Part of a small language model's weights: width 192, rotary positions.
MLP neurons of a small language model. Each row is named by its layer, matrix (up: input weights) and neuron, and shows model dimensions 32-159. Each number is 50 + 12 x the weight over its row's rms, rounded and kept within 0 to 99.
After each neuron's rows, "fires in" lists the words (lower case) most often at its 100 highest values on Wikipedia text that the model never trained on; "fires on" lists the tokens most often at its 100 highest values on Wikipedia text that the model never trained on.

L2.up108:54 59 60 51 34 59 39 48 44 67 56 39 72 55 64 47 51 41 60 40 56 48 40 50 69 50 35 35 48 50 49 67 37 51 42 61 45 72 28 41 48 47 32 45 43 70 69 41 48 26 62 43 51 43 50 54 54 57 62 69 55 41 56 44 61 61 58 44 73 33 52 53 80 52 55 28 64 49 25 55 46 50 51 53 43 42 53 57 52 58 68 46 45 35 38 63 45 56 57 60 55 58 30 58 48 78 66 58 31 20 42 45 36 66 55 66 42 63 58 31 51 51 44 55 40 47 53 38
fires in: "gulfstream", "war", "volume", "president", "pacific"
fires on: " Gulf", " War", " President", " Volume", " Pacific"

L8.up205:42 57 45 23 35 49 45 49 28 34 50 39 59 45 42 65 44 42 34 59 49 57 61 47 54 09 41 51 43 55 36 53 33 41 64 33 39 53 49 67 49 55 53 29 50 42 27 43 45 55 40 49 48 41 48 62 21 45 55 54 55 52 35 50 37 57 60 37 72 66 35 50 36 49 55 54 43 51 50 62 49 50 64 76 31 52 72 59 33 53 51 49 64 26 52 58 62 32 53 20 54 49 46 57 61 64 42 52 55 34 51 40 51 51 39 59 38 50 58 62 49 28 52 64 60 49 46 49
fires in: "an", "animator"
fires on: " an", "An"

L7.up337:69 46 39 41 36 42 58 47 43 48 28 50 43 31 55 66 35 55 62 47 15 34 33 53 55 55 48 67 72 73 29 46 37 53 37 53 36 61 37 45 62 61 28 58 43 60 63 15 44 59 58 55 27 49 71 67 46 58 44 42 67 41 36 66 63 62 64 50 51 50 63 49 39 38 52 69 66 53 67 48 46 57 43 41 22 40 56 11 55 57 57 71 66 25 51 51 41 48 36 45 38 47 54 48 51 60 56 58 64 52 61 55 59 37 52 51 45 39 48 50 61 44 39 50 49 56 55 51
fires in: "is", "was", "and", "were"
fires on: " is", " was", " and", " were"

L7.up503:39 62 36 54 43 53 73 61 62 32 57 53 47 60 63 59 43 51 37 37 51 56 54 32 39 49 64 51 55 45 45 53 41 51 48 41 67 50 75 44 73 49 55 47 66 37 57 29 54 53 31 37 59 53 40 50 47 76 52 39 64 32 27 51 43 54 59 23 39 51 54 53 42 64 50 59 46 65 51 44 49 63 40 47 56 50 60 53 61 68 42 39 59 41 48 45 51 51 54 51 87 65 53 48 47 46 64 22 48 66 28 53 56 38 50 75 75 42 55 49 53 42 46 38 56 35 48 57
fires in: "she", "his", "her", "their", "those", "they"
fires on: " She", " His", " Her", "ir"

L8.up705:58 68 35 53 53 80 72 65 39 59 43 69 30 52 43 66 39 51 33 36 37 49 55 47 75 58 55 76 41 45 34 27 41 45 55 57 64 49 34 44 44 59 50 58 49 54 62 54 73 59 38 45 39 43 63 41 57 82 42 57 51 24 57 62 68 39 40 37 64 72 75 42 32 46 68 47 70 52 52 48 45 59 56 55 46 50 65 40 48 55 41 50 68 46 48 59 45 61 35 40 63 48 39 58 56 63 29 39 60 65 72 56 57 55 58 41 49 40 43 46 56 33 32 59 56 45 54 44
fires in: "and", "or"
fires on: " and", " or"

L2.up185:20 31 60 48 25 55 56 45 60 35 61 46 77 40 55 39 34 58 56 55 43 54 70 41 65 57 30 64 49 43 54 54 55 42 39 65 53 63 55 49 43 54 70 42 50 41 46 40 46 37 56 54 46 42 66 39 48 51 61 57 47 43 37 29 39 57 51 32 50 67 34 50 54 52 42 58 37 57 56 58 55 49 44 67 53 74 43 49 40 29 53 32 57 48 46 62 63 55 48 57 57 37 64 63 43 51 47 55 40 44 36 49 49 62 34 46 45 65 63 51 35 36 56 45 66 44 51 30
fires in: "of", "in", "an", "medical", "a", "senior"
fires on: " of", " in", " an", " a", " medical", " Dis"

L4.up75:44 56 36 39 47 67 56 49 74 60 60 65 79 66 70 70 47 53 47 57 53 63 68 64 46 43 26 53 57 57 29 47 28 47 38 58 53 75 54 43 42 56 50 64 27 37 50 52 71 54 42 32 31 51 54 36 48 51 53 40 59 33 41 46 60 61 24 59 56 73 50 52 67 55 53 44 54 51 21 44 47 51 66 43 52 43 55 40 28 72 49 60 75 46 45 65 50 51 51 54 62 54 55 61 47 46 27 58 48 38 67 41 50 43 48 84 75 49 37 66 65 47 40 60 44 60 57 42
fires in: "i", "idah", "iftikhar", "o"
fires on: " I", " O"

L8.up661:55 25 36 43 61 62 63 63 44 64 62 44 59 34 33 56 56 54 38 50 56 59 50 46 59 42 43 49 48 34 18 35 20 39 55 66 59 48 56 46 59 41 65 49 64 50 45 41 64 47 49 27 49 53 66 53 49 36 42 63 56 59 62 61 45 67 56 56 37 45 57 51 57 79 50 64 45 41 57 53 42 47 61 50 39 61 42 56 58 49 48 30 59 56 64 42 51 51 50 48 64 69 70 52 43 63 51 67 41 70 51 54 48 35 48 49 53 56 34 63 69 57 38 47 49 34 40 31
fires in: "of"
fires on: " of", "ing"

L7.up167:49 52 42 71 73 41 68 60 54 58 46 66 53 39 61 54 50 71 37 47 42 60 39 45 46 51 34 33 59 48 31 39 58 40 49 35 59 51 71 43 60 36 65 78 56 37 27 64 72 34 53 40 33 48 61 39 19 44 59 55 53 69 65 55 58 53 47 35 58 71 56 56 52 71 39 60 51 31 52 52 30 67 36 59 48 70 51 50 44 43 38 32 69 44 53 72 53 49 35 60 68 59 58 39 46 53 48 69 23 51 62 59 29 65 38 48 72 40 58 55 57 37 53 73 43 67 47 41
fires in: "of"
fires on: " of"

L7.up311:56 48 39 45 54 62 94 56 25 54 55 43 49 51 66 53 50 43 46 56 29 31 69 43 54 45 68 69 68 52 51 63 42 43 62 47 32 50 42 26 68 50 27 44 52 49 86 50 42 28 26 58 70 45 63 51 45 69 52 37 45 35 50 40 51 56 30 38 63 61 43 42 37 34 55 27 76 46 43 46 41 48 39 52 48 50 59 47 54 38 44 66 57 50 45 55 35 61 55 36 51 53 35 68 52 50 61 69 53 69 66 36 50 48 58 42 50 65 38 60 76 61 40 56 44 62 49 56
fires in: "and", "the"
fires on: " and", " the"

L4.up307:63 58 63 48 63 63 55 48 70 60 60 52 50 54 59 56 60 40 55 33 29 48 43 58 46 40 57 52 52 67 18 66 57 54 31 47 42 57 32 55 50 46 43 37 55 39 57 60 36 45 62 49 38 68 48 72 54 53 28 40 46 00 53 48 32 57 62 56 49 57 55 49 57 54 48 34 52 63 49 23 50 81 38 47 54 50 44 52 53 64 50 38 52 51 54 70 61 58 52 69 33 52 63 48 42 51 57 69 59 73 68 71 50 59 51 61 67 63 45 40 48 30 32 62 65 56 58 51
fires in: "as"
fires on: " As", " as", "s", "As", "as"

L2.up192:62 60 46 43 35 48 54 33 44 37 48 29 29 55 57 40 51 62 68 63 36 54 53 52 50 33 46 55 54 40 44 60 52 50 56 65 63 48 52 71 57 41 38 47 55 70 63 43 31 39 33 50 72 40 38 54 42 47 29 73 61 46 39 53 43 65 53 56 49 27 44 55 37 54 61 41 42 73 35 50 47 48 60 75 59 51 59 57 31 26 48 54 57 43 48 55 45 55 55 34 47 50 49 83 59 53 47 51 44 48 38 39 73 33 23 47 51 32 60 73 30 48 48 33 56 52 74 56
fires in: "three", "four", "five", "two", "six"
fires on: " three", " five", " four", " two", " six"

L8.up198:31 43 29 38 65 50 51 55 51 56 36 56 53 53 39 47 61 55 56 26 41 40 56 38 45 61 66 33 45 66 40 20 47 01 46 66 49 54 52 55 54 47 51 73 40 58 54 65 29 58 56 35 52 53 64 47 51 39 56 71 44 62 48 53 64 38 44 64 78 54 61 46 57 67 63 38 68 26 51 55 58 34 62 65 54 50 49 45 46 43 42 44 60 50 43 56 46 47 52 34 37 61 56 56 48 56 35 42 52 57 56 47 49 44 57 48 54 57 30 68 83 55 36 45 48 59 62 45
fires in: "to", "after", "under", "following", "understood"
fires on: " to", " under", " after", "ing", " After", "After"

L7.up194:39 47 44 40 56 41 55 46 68 40 35 45 63 42 40 40 45 67 70 43 43 47 38 49 43 43 74 27 44 66 32 62 42 42 75 45 51 78 55 40 36 53 46 68 47 53 35 32 44 68 73 41 49 60 59 52 37 73 42 63 62 48 44 65 48 46 37 45 62 45 57 44 73 61 63 44 50 46 51 51 52 62 50 78 65 40 66 65 42 70 45 65 21 34 46 65 56 49 55 50 68 44 50 45 41 70 21 32 39 66 43 55 59 62 46 70 58 49 52 43 49 52 42 48 41 42 52 45
fires in: "of", "have", "has", "had", "among"
fires on: " of", " have", " has", " had", "7"

L7.up27:52 48 47 62 24 33 75 35 34 55 36 67 54 54 55 46 29 38 57 50 61 51 38 37 57 54 38 59 36 60 57 51 41 35 56 74 41 68 73 57 31 50 36 52 55 54 68 53 38 64 59 33 69 54 43 53 38 44 62 77 37 41 51 45 59 57 51 60 61 34 51 54 46 60 60 50 61 37 54 69 30 47 48 44 33 50 45 58 44 48 21 62 71 71 44 54 34 60 48 37 51 54 37 61 49 53 51 60 13 65 54 70 50 42 54 54 38 44 37 46 39 71 50 60 43 63 81 47
fires in: "during", "in", "of"
fires on: " during", " F", " in", " of", "5", "9"

L7.up639:44 59 36 65 54 62 54 59 35 59 46 62 55 30 28 59 61 36 65 55 63 26 60 39 67 50 41 52 47 20 39 55 26 45 55 53 67 42 61 35 57 57 50 63 53 62 35 55 48 37 56 52 64 46 47 42 49 56 49 61 41 38 62 76 42 51 50 52 55 42 29 64 54 61 57 61 46 59 57 59 48 47 12 46 41 60 51 62 52 73 34 73 66 60 52 59 27 55 67 58 62 70 45 38 37 57 47 63 38 59 45 52 44 44 44 48 43 33 12 60 67 55 43 62 36 46 57 44
fires in: "of", "while", "after", "and"
fires on: " of", " while", " and", " After", "After", " after"

L4.up454:53 50 50 36 60 62 62 69 46 55 55 69 60 43 37 51 55 75 47 51 29 62 77 36 32 48 39 52 70 53 22 36 35 70 43 62 16 55 52 53 63 32 78 54 43 63 51 61 33 48 50 50 45 71 65 40 40 59 28 38 66 36 22 48 59 83 55 36 42 44 68 39 69 55 46 49 62 45 39 34 42 54 32 50 57 48 44 49 41 52 63 45 74 35 29 52 49 52 44 35 42 51 42 38 33 64 55 29 49 49 47 56 44 32 44 53 56 51 58 53 45 42 57 24 60 61 69 62
fires in: "that", "and", "but"
fires on: " that", " and", " but"

L8.up611:55 82 71 52 42 56 47 45 46 61 51 90 62 55 27 61 46 52 43 36 34 58 41 64 54 58 49 74 61 65 39 33 59 33 41 52 77 56 64 46 76 50 49 46 45 36 61 54 38 56 43 53 50 61 72 66 40 48 35 45 35 33 28 49 59 60 38 43 45 59 64 47 72 37 46 29 58 47 55 48 29 43 33 52 34 42 50 39 32 45 44 38 57 46 51 59 52 45 54 37 68 67 46 52 35 58 68 37 48 41 75 57 56 46 50 54 58 28 36 68 71 41 18 41 59 39 62 46
fires in: "he", "which", "who", "that"
fires on: " which", " he", " who", " He", " that"

L8.up428:66 60 20 46 51 63 66 51 45 50 45 46 57 47 37 38 40 44 39 39 43 40 54 57 54 49 30 57 52 72 48 39 43 44 67 23 36 55 46 43 52 57 44 36 54 38 35 59 68 26 62 51 60 63 51 42 39 68 47 54 38 41 60 44 22 47 54 61 58 42 61 39 40 59 76 36 67 47 40 42 57 75 41 57 65 63 56 38 80 75 56 51 60 54 28 57 41 81 47 60 29 52 56 52 44 63 56 65 66 51 63 44 50 60 60 41 64 55 54 36 72 27 47 48 51 45 44 53
fires in: "as"
fires on: " as", " As", "As"

L8.up272:60 64 47 22 70 40 69 68 32 60 34 64 62 51 49 55 48 43 44 56 48 50 52 46 51 51 41 56 72 56 42 46 36 59 69 59 52 50 33 35 54 60 53 39 56 53 57 50 72 39 40 43 45 57 41 65 51 59 35 71 42 46 56 33 51 45 56 29 50 26 61 51 39 37 55 52 52 50 28 78 53 60 25 53 52 25 49 23 33 58 42 71 64 62 53 60 30 54 38 38 38 52 47 54 38 62 49 55 59 57 64 37 58 32 56 49 39 46 21 45 58 62 52 54 38 41 51 38
fires in: "and"
fires on: " and"

L4.up638:38 67 42 70 61 70 41 48 57 70 49 64 72 65 67 38 57 38 60 58 21 62 60 45 50 49 54 69 65 29 37 54 29 36 39 70 52 64 60 32 62 49 46 55 58 72 65 48 51 53 54 39 43 52 47 54 41 57 40 40 42 53 41 49 75 58 56 64 46 47 31 55 51 45 61 67 34 70 62 45 42 60 55 51 46 65 48 30 61 81 72 65 59 51 48 53 53 47 52 52 83 64 60 61 36 57 73 43 41 61 40 65 43 46 45 49 48 46 16 52 54 46 50 41 66 53 54 51
fires in: "and"
fires on: " and"

L8.up303:54 56 24 30 52 43 50 43 26 42 47 44 39 51 65 59 42 50 41 45 10 40 45 34 61 30 67 63 49 71 45 44 55 40 59 55 77 53 64 44 49 49 59 49 52 50 71 52 38 41 53 50 69 81 62 51 39 58 19 56 42 38 45 65 53 63 51 64 69 51 42 41 17 58 67 39 52 55 19 47 32 58 72 47 37 44 57 43 42 58 46 70 48 49 55 58 38 59 63 44 40 52 56 77 46 47 50 52 41 57 38 60 50 37 54 40 60 42 48 76 56 40 53 54 45 73 64 52
fires in: "three", "four", "two", "five", "six", "seven"
fires on: " three", " four", " two", " five", " seven", " six"

L7.up297:62 50 50 33 50 49 42 42 29 38 39 43 42 57 56 67 43 34 66 45 48 54 45 55 45 42 42 48 48 67 33 28 45 46 57 53 42 59 44 64 38 32 45 58 60 54 57 43 50 47 63 62 74 39 48 30 20 71 35 52 43 32 41 59 52 50 30 62 74 38 28 53 36 79 72 36 53 64 38 56 36 58 78 55 26 49 63 48 51 52 54 55 51 36 47 54 40 52 62 48 47 59 08 52 56 57 49 43 52 49 44 39 44 45 54 45 57 58 40 71 59 54 29 31 78 64 57 37
fires in: "four", "six", "five", "seven", "two", "three"
fires on: " four", " six", " seven", " five", "teen"

L8.up154:24 51 46 48 48 47 55 60 22 42 47 72 40 40 34 52 41 64 58 37 55 31 71 48 52 39 25 58 59 20 43 47 49 32 60 73 83 53 55 58 37 49 45 42 45 67 46 53 42 47 57 41 43 41 65 25 22 51 70 50 60 50 49 56 53 67 73 59 53 37 56 40 53 63 63 51 64 48 51 70 55 49 54 45 56 59 50 60 41 56 38 60 66 33 74 45 40 47 36 44 60 71 45 34 28 51 36 67 49 40 41 58 35 28 60 38 90 44 44 53 67 48 44 59 48 55 59 36
fires in: "after", "while", "before", "of"
fires on: " After", " while", "After", " before", " after", " of"

L8.up57:54 45 27 57 58 47 47 49 44 47 58 55 52 59 68 72 56 53 46 42 55 42 38 29 38 43 34 46 49 44 49 48 37 55 67 42 51 39 34 66 67 44 50 75 45 59 59 44 55 47 62 52 83 51 48 31 63 45 44 70 34 21 60 65 45 50 49 64 63 32 76 51 50 49 45 61 46 37 24 80 46 51 66 44 40 44 70 29 66 62 35 76 62 37 41 74 37 58 58 54 50 37 35 48 61 52 36 47 56 57 63 54 43 40 51 57 55 42 59 68 45 48 43 74 20 54 49 52
fires in: "both", "three", "those", "members", "many", "two"
fires on: " both", " three", " those", " members", " many", " two"

L4.up167:47 59 61 52 28 45 65 57 36 51 48 77 46 45 38 33 52 70 60 33 56 50 58 63 59 46 45 69 45 37 55 51 58 31 64 69 49 47 53 47 59 38 69 39 72 59 57 43 48 50 63 56 66 52 64 41 21 45 58 47 46 51 56 57 73 75 58 55 49 48 59 55 47 60 57 53 73 41 56 56 52 56 47 44 46 65 46 52 25 42 34 41 63 45 46 50 44 68 52 46 64 62 38 50 22 66 65 83 34 35 41 59 44 24 46 46 55 58 59 50 40 51 24 51 51 51 72 63
fires in: "during", "of", "after", "to", "following"
fires on: " of", "ing", " during", "After", " to"

L2.up456:50 56 56 52 61 63 68 66 73 63 54 47 58 43 62 72 47 77 46 50 64 73 78 48 26 34 43 41 69 61 50 49 47 45 64 40 39 60 37 57 61 66 41 56 55 58 43 58 38 58 56 51 47 65 51 50 44 56 56 59 37 48 48 44 50 40 34 41 56 57 82 35 68 35 78 64 48 29 33 22 32 60 48 48 41 42 38 24 45 76 62 36 54 65 52 62 43 69 53 58 44 58 44 34 44 48 24 73 49 72 45 47 60 56 45 84 55 65 35 37 59 46 41 48 46 46 53 48
fires in: "i", "so", "idah", "iftikhar", "we", "irc"
fires on: " I", " so", " we"

L4.up673:45 43 38 49 32 50 40 49 38 23 36 35 37 40 48 56 64 55 73 42 32 59 44 58 43 43 42 70 52 55 49 43 43 54 46 68 66 51 66 53 47 55 43 50 40 63 58 43 34 51 49 55 63 51 52 56 06 72 49 62 38 67 43 39 52 47 61 41 32 53 29 48 39 47 58 27 41 73 51 57 53 40 52 64 50 75 76 45 55 36 39 59 47 41 53 50 61 56 42 45 61 46 40 82 54 52 34 40 54 53 37 40 46 43 56 41 46 38 49 63 39 40 35 69 58 46 66 61
fires in: "second", "third", "semi", "full", "eight", "thirteen"
fires on: " second", " third", " semi", " eight", " full", " thirteen"

L7.up628:28 43 40 67 45 27 53 47 42 58 53 52 36 53 71 71 65 43 60 49 42 30 53 43 48 48 48 57 33 50 39 57 38 41 42 44 52 57 65 41 40 61 36 34 62 34 73 59 40 46 71 54 36 63 42 57 42 41 30 61 25 35 61 54 68 47 46 48 52 55 58 36 65 50 60 24 60 55 31 41 41 66 43 40 56 49 47 66 55 41 37 70 65 44 66 49 33 56 58 47 39 41 25 52 63 50 19 74 43 67 58 50 51 52 52 44 43 32 40 61 65 57 35 61 38 59 55 59
fires in: "that", "what", "as", "to", "the", "60"
fires on: " that", " what", "2", "1", " as", "0"

L2.up605:41 47 28 46 60 70 48 45 56 64 40 54 80 68 61 65 51 70 43 54 46 41 65 43 40 35 26 44 68 55 34 81 30 46 44 73 54 61 51 37 55 66 39 65 39 59 67 46 69 49 48 42 21 65 37 38 44 60 44 57 63 40 27 47 51 44 34 64 72 61 53 39 60 51 66 39 49 54 44 27 43 48 63 44 56 56 63 48 43 75 57 50 62 56 44 49 41 55 56 46 62 58 55 65 47 63 47 53 56 39 61 53 43 42 50 80 49 43 63 36 57 49 47 56 51 58 54 56
fires in: "i", "iftikhar", "idah"
fires on: " I", "I"

L2.up173:56 61 58 73 56 45 62 53 64 53 38 55 45 67 54 36 39 54 48 48 51 67 54 44 70 55 35 77 44 57 39 30 46 48 58 60 61 65 54 41 60 66 69 45 42 49 49 31 58 53 68 56 38 71 35 64 30 54 38 62 50 23 56 52 68 61 48 45 38 56 64 35 45 36 55 59 53 77 43 50 55 73 52 43 64 48 60 37 42 54 50 56 43 59 36 34 41 58 57 55 32 57 35 39 54 33 57 56 35 71 50 69 52 44 33 64 57 43 54 35 27 51 44 23 44 40 58 77
fires in: "there", "women", "park", "stats", "institutions"
fires on: " there", " Women", " park", "s", " There", " Stat"

L4.up684:51 54 49 38 66 55 56 39 48 46 37 41 56 61 78 63 55 50 39 40 41 50 57 63 60 42 56 44 59 66 22 62 49 64 46 39 48 63 46 52 58 49 38 48 57 15 58 65 56 26 62 60 40 57 19 58 49 58 28 52 39 47 41 43 46 43 39 42 47 57 61 55 54 59 73 56 61 35 54 33 43 80 54 63 70 72 42 38 48 48 46 44 73 38 52 44 63 46 42 57 29 53 52 62 50 56 45 67 58 66 66 53 51 71 42 50 70 67 39 63 48 36 34 60 33 48 60 59
fires in: "as"
fires on: " as"

L7.up442:39 38 46 40 54 86 53 37 29 37 31 58 50 37 61 75 53 48 64 45 55 42 36 59 75 54 75 53 49 61 42 29 46 57 56 37 51 60 56 46 47 52 26 35 32 44 43 52 69 54 61 49 40 51 78 49 33 53 59 41 43 35 37 73 61 53 77 49 86 45 50 54 60 66 60 38 42 59 46 60 55 54 45 62 28 50 55 63 64 59 58 66 46 22 41 58 57 56 59 41 45 48 60 53 39 66 57 64 59 50 68 58 48 59 39 34 79 54 55 49 44 57 44 33 63 46 45 64
fires in: "had", "was", "have", "has"
fires on: " had", " was", "s", " have", " has"

L7.up571:50 53 56 57 39 67 72 61 47 40 49 54 55 67 50 55 54 69 45 44 44 52 44 48 46 59 55 51 48 72 44 48 32 48 82 50 53 69 56 64 42 41 44 53 49 41 41 49 39 53 58 62 61 68 54 38 40 52 56 54 67 31 32 48 65 66 62 31 61 42 60 37 84 55 51 43 62 53 49 39 41 42 66 38 63 55 30 63 25 59 58 60 51 17 40 56 40 61 65 52 45 46 49 53 57 44 27 61 44 69 62 67 46 44 45 49 63 48 44 49 32 63 45 55 42 27 57 46
fires in: "there", "men", "women", "davis", "jerome"
fires on: " there", " Men", " Women", "er", " wh", " Davis"

L2.up244:25 66 42 42 29 62 53 30 47 36 40 44 44 33 37 57 52 53 51 55 47 40 58 49 59 50 50 41 40 49 61 68 66 57 62 70 62 54 51 60 27 44 57 59 52 55 47 45 29 49 30 40 59 34 50 31 23 86 37 39 55 52 49 62 38 49 44 26 68 56 72 34 59 71 40 44 36 63 69 46 42 43 41 58 54 49 64 47 59 34 40 56 44 56 50 60 50 57 56 55 53 44 42 52 50 60 49 66 55 39 51 42 30 66 69 55 63 69 78 51 46 38 60 40 74 51 47 61
fires in: "first", "second", "third", "highly", "majority"
fires on: " first", " second", " third", " highly", " First", " majority"

L7.up255:52 67 41 62 34 41 69 38 29 47 61 35 52 44 65 56 71 56 51 61 48 46 52 44 55 40 62 45 54 50 48 38 42 52 66 62 42 67 41 73 47 47 54 39 50 38 40 59 48 58 55 30 54 49 59 53 38 39 61 55 39 39 29 47 43 40 62 30 71 59 55 46 36 69 53 54 55 62 54 59 36 59 64 71 61 78 50 69 36 41 65 58 46 23 60 60 59 50 49 43 60 48 71 68 51 58 36 54 69 41 47 42 48 42 41 61 54 52 61 69 38 27 46 57 64 51 50 59
fires in: "an", "animator", "angle"
fires on: " an"

L4.up507:60 53 44 45 35 52 66 45 37 69 60 59 62 34 37 64 58 53 61 37 54 49 53 67 57 46 58 69 71 48 32 43 54 43 62 48 53 44 47 57 57 32 38 69 44 68 44 36 54 42 51 41 60 54 53 69 46 39 45 40 55 43 48 76 75 54 49 47 54 55 46 41 44 28 64 58 46 49 52 40 58 61 44 57 47 70 58 35 47 48 30 54 60 41 50 56 39 60 54 22 60 53 57 55 25 53 44 66 56 53 79 51 42 33 33 57 57 58 48 42 46 56 53 73 57 64 48 55
fires in: "and", "or", "00", "by"
fires on: " and", " or", "0", " by"

L4.up372:75 40 62 61 19 57 51 48 57 44 53 42 46 44 43 54 35 46 50 60 51 52 44 44 58 38 44 50 57 39 28 40 55 59 57 65 26 58 55 63 53 53 44 56 47 52 45 64 29 44 54 40 45 53 54 39 50 54 44 89 45 37 38 43 47 49 33 66 54 44 47 65 78 52 63 50 53 65 61 49 55 55 58 53 12 73 52 36 32 44 52 52 82 48 43 47 61 55 44 42 41 52 28 73 54 77 48 45 31 55 38 51 49 35 53 57 39 67 69 53 30 48 46 36 48 61 49 48
fires in: "a"
fires on: " a"

L4.up730:33 48 45 38 39 52 53 47 65 37 40 29 55 50 68 85 56 44 32 71 38 70 43 34 33 45 54 54 40 49 58 50 48 53 40 64 64 48 51 45 49 23 46 58 56 34 36 47 42 36 54 47 58 46 56 55 36 48 31 74 61 48 40 49 32 40 41 48 63 38 27 72 40 53 41 42 40 58 37 53 33 38 48 45 61 65 73 52 64 47 43 55 50 43 59 51 66 40 55 58 49 54 72 70 57 39 38 47 27 49 55 41 50 24 30 59 61 46 52 74 51 45 44 61 47 45 58 51
fires in: "new", "three", "two", "four", "entire", "five"
fires on: " new", " three", " two", " four", " entire", " five"

L4.up80:18 53 47 26 43 70 57 51 43 38 49 44 68 41 48 59 70 46 63 51 53 54 54 57 46 49 52 50 53 59 25 52 41 64 56 40 58 72 41 72 40 51 49 65 52 29 43 50 49 50 56 43 48 71 69 41 46 50 51 51 61 28 33 56 33 39 66 49 73 32 70 54 67 67 60 49 38 50 46 65 35 44 51 72 25 49 28 61 38 61 54 87 39 08 68 48 46 50 56 39 54 47 49 46 33 53 47 48 60 48 52 60 39 50 41 52 66 57 51 44 37 39 60 34 45 44 55 63
fires in: "had", "has"
fires on: " had", " has"

L2.up529:30 47 61 36 35 52 48 25 42 32 39 42 51 31 42 67 57 55 59 62 44 65 52 38 64 50 50 48 53 57 30 52 52 48 54 51 53 54 51 66 39 53 47 56 31 57 45 50 27 59 57 51 59 48 52 57 45 39 52 52 28 48 40 53 39 45 43 66 77 58 38 72 49 57 54 65 41 64 71 48 37 53 46 53 39 63 61 46 43 31 46 61 58 34 65 45 67 50 56 38 46 38 52 68 52 66 52 58 36 68 44 42 55 42 62 48 47 62 65 71 03 56 39 28 73 45 60 55
fires in: "a", "an"
fires on: " a", " an", "f"